Weights of a small transformer language model.
Size: vocabulary 2048, 33M parameters.
Architecture: biases, tied embeddings.
Training: a variant of Adam for these matrices, 900M tokens.
MLP neurons of a small language model. Each row is named by its layer, matrix (up: input weights) and neuron, and shows model dimensions 0-255. Each number is 128 + 24 x the weight over its row's rms, rounded and kept within 0 to 255. Numbers have three digits each.
After each neuron's rows, "fires in" lists the words (lower case) most often at its 100 highest values on Wikipedia text that the model never trained on.

L13.up1166:117129116122128151143132160119132156156118188149131075137097157107084136104095111122111147136117102119106104117106129140064118125131095139141169128105148135192135220166131092112168080135139180124122145102071105137117113094116117123134149114137109102163117140125122122118139120099131106096144137141126135135130126170138127135120131162129131094114096113116137158155155141128128140120134115125124127094146158143132146132117115129096138117142123093129148155126140159109119126106130122100131152122131105113118118130131125093135123145146117135095151135115115082092129118082148136103085077162103114145099076118107171127142167143124127126143136139149121092156157136115158113105161123142146107142084081144124184129111156111110125065103127103136134085107154157157117136153165132
fires in: "there", "it", "what", "they"

L11.up608:103109138139148097155157098144109142136109135080190083145107122143163094171100152101157096162173150115142092141120113123143123162101124112142132190078115117113125160130132158161083128077145186121121139102079116146140137144155155157187158118124131138140075110151154121102158126137082110133107121112095140125112148102125082085140086151132134120140137129171106132155129159139107148134157120140124138149125176100121106157133108126087125120134136117101137132114098104129155157118102140110079088138125160116128116133146134084109101109151095114163132086125128089146079152113112109126142155128122105130139145123125083131127133084114132156141167137121103138141093141125141139122142132177131076143133152122133125134101142137127150084130093120091104153165107141124074139125161171
fires in: "from", "may", "included", "ten", "intended", "like"

L10.up919:126096145118167160075138130149137123109154122119149100115153114092119130168152159083173149124136165098139135122146151129141131115123118187155125182134136134134109121106093128139122142118143159060150095096124122117130138142119124116108125079146102145155121144135112139108189165110092116132125082088112158152117141146126134121180123139119110128173120130137101105118104120161126125150134084141089091107117150085066138144116143124133079105165162113106155127140074130139161134111112192149092109169155155107135163084138149169083079127115138120124124119120118147117167144096111154120090123134146130086137120122136101107117150093103087127109134098129111137140047135099171085143107127146107108133149141163139156121107128144145151136124160156085090133133141134139132125117164153
fires in: "david", "george", "william", "robert", "michael"

L21.up295:126120104136157144121159143124121122154145144116152130136130138131116131139111121073125098116132129152149146089100178128111136127090140151139179147164142149134091137140080108109150108144110116127092138093112155142165103114132136150111086070087150109136127124132107118128119114124152128123099123120112138126123138106149154084132119117099103123126111163160174137171109127123124139073151144156138096118091112069146166136128112144139144087123150118143155152121127139102135138122133123133087121138122143100150172117143165174127141093116141100106133128152100139119109137156105085162117087101131132109110145124089153110137135175120128118113146142210150142186127137101111143191120081063144157164138136179177140116168143126118131147129132106115068130148124079126115134102125167
fires in: "with", "against", "defeated", "played", "appeared"

L13.up1066:135181122112158141123106146148167129120149139077188098137128131116147151118143120068157134174168153163120065087121166090139078132125116128130161122078103171127134151111118127111095104145123156102144129134136159094126111116072085129150190135103117097098174134133108102136119110095146133134133135139136106134138136150119123132144126141190125117127089083104150130158124132131136113131176127100110102148156187117151148130138118110124123104154134116102138146141120157133161127130109136149103103112106107130096135099106153099108116138114113142111135122130147088134147120130134088153080104106098161113166095132165148144150135169152116161120149147156123161112128177119160111103136094068151110145093103147138142124136086126139135079134164152161103099118081118104089124141147101
fires in: "which", "this", "these", "how", "where", "what"

L10.up321:129121146104117143111157127169143115119130127111154110129118132113142093149080135149145082158154103121127103129134102112125134131093166170110146140123123136146090129139123155122154123120163145106122136113139107146134132134101123137144166123083117145176079177144134115109153105163102137101122143151125138145084112141133118137131140160178119120093142146112177081146128126130122162151145133144134061138146103127127144149104132083116083141162143078121134148120123141132113140135158124072088107142139117138087155137097119051136157117118128161073144171147108117099130110155070103114088093137133138110130137114089144124107165116097111114133176084103121173173161121110167118113170127128140165152108127139109146122126128132150121151119114137140077144146118134144088155110143163
fires in: "some", "heavy", "orchestra", "home", "vocals", "occupied"

L11.up0:102120143143143119119113122122139130170090150124149126077124116137155106152156087138117110122150136123153117111143159149058165132110139139130160143147130106174122133120149117114120145076098110078146141086122161096112142136132126096127155101167127156097161116138093093149156154120105142118162131070130138098152116110131131129132120188083102179137148107129173093132097135144157121161147150139093134135119145133106096160066130113107140083148088138112139129161141100133142153142128116145122110119152116114099171099154107105124142126164084137148141099121139124073111161092103125124125144099109109143107143113122132129160164100103109114117177109146126111152123152101137146107139148153152122139114111133138134094084107113143130124150125129117128081150121157121118106153146114
fires in: "well", "great", "small", "long", "large", "questions"

L10.up670:128112104087140128175157156099100124123152106123163109112143114114140101208104132133170120125149116157137092109161146088113092154165145160135131116129126119142102134089161121138132074118191104108138154078112133083132147143130127106156123122127190124151134115101127129122178123153111139094140137120125155114156099122124148161121087155175156085134166117106110102132130112148140151164155126128135090137090149125109129131127146159119120137142154157100098100127145099105162103089104119119095112098137112125114129091144147141116156094105093142106121122150181125117098115091075141125139109122191104102125187133091100113112091129125116110134174130130085128103100103133139135100163151109167132150101090143096123144105114157135110119151105150120115138111134123110102111158163158
fires in: "according", "positive", "policy", "floor", "temporary"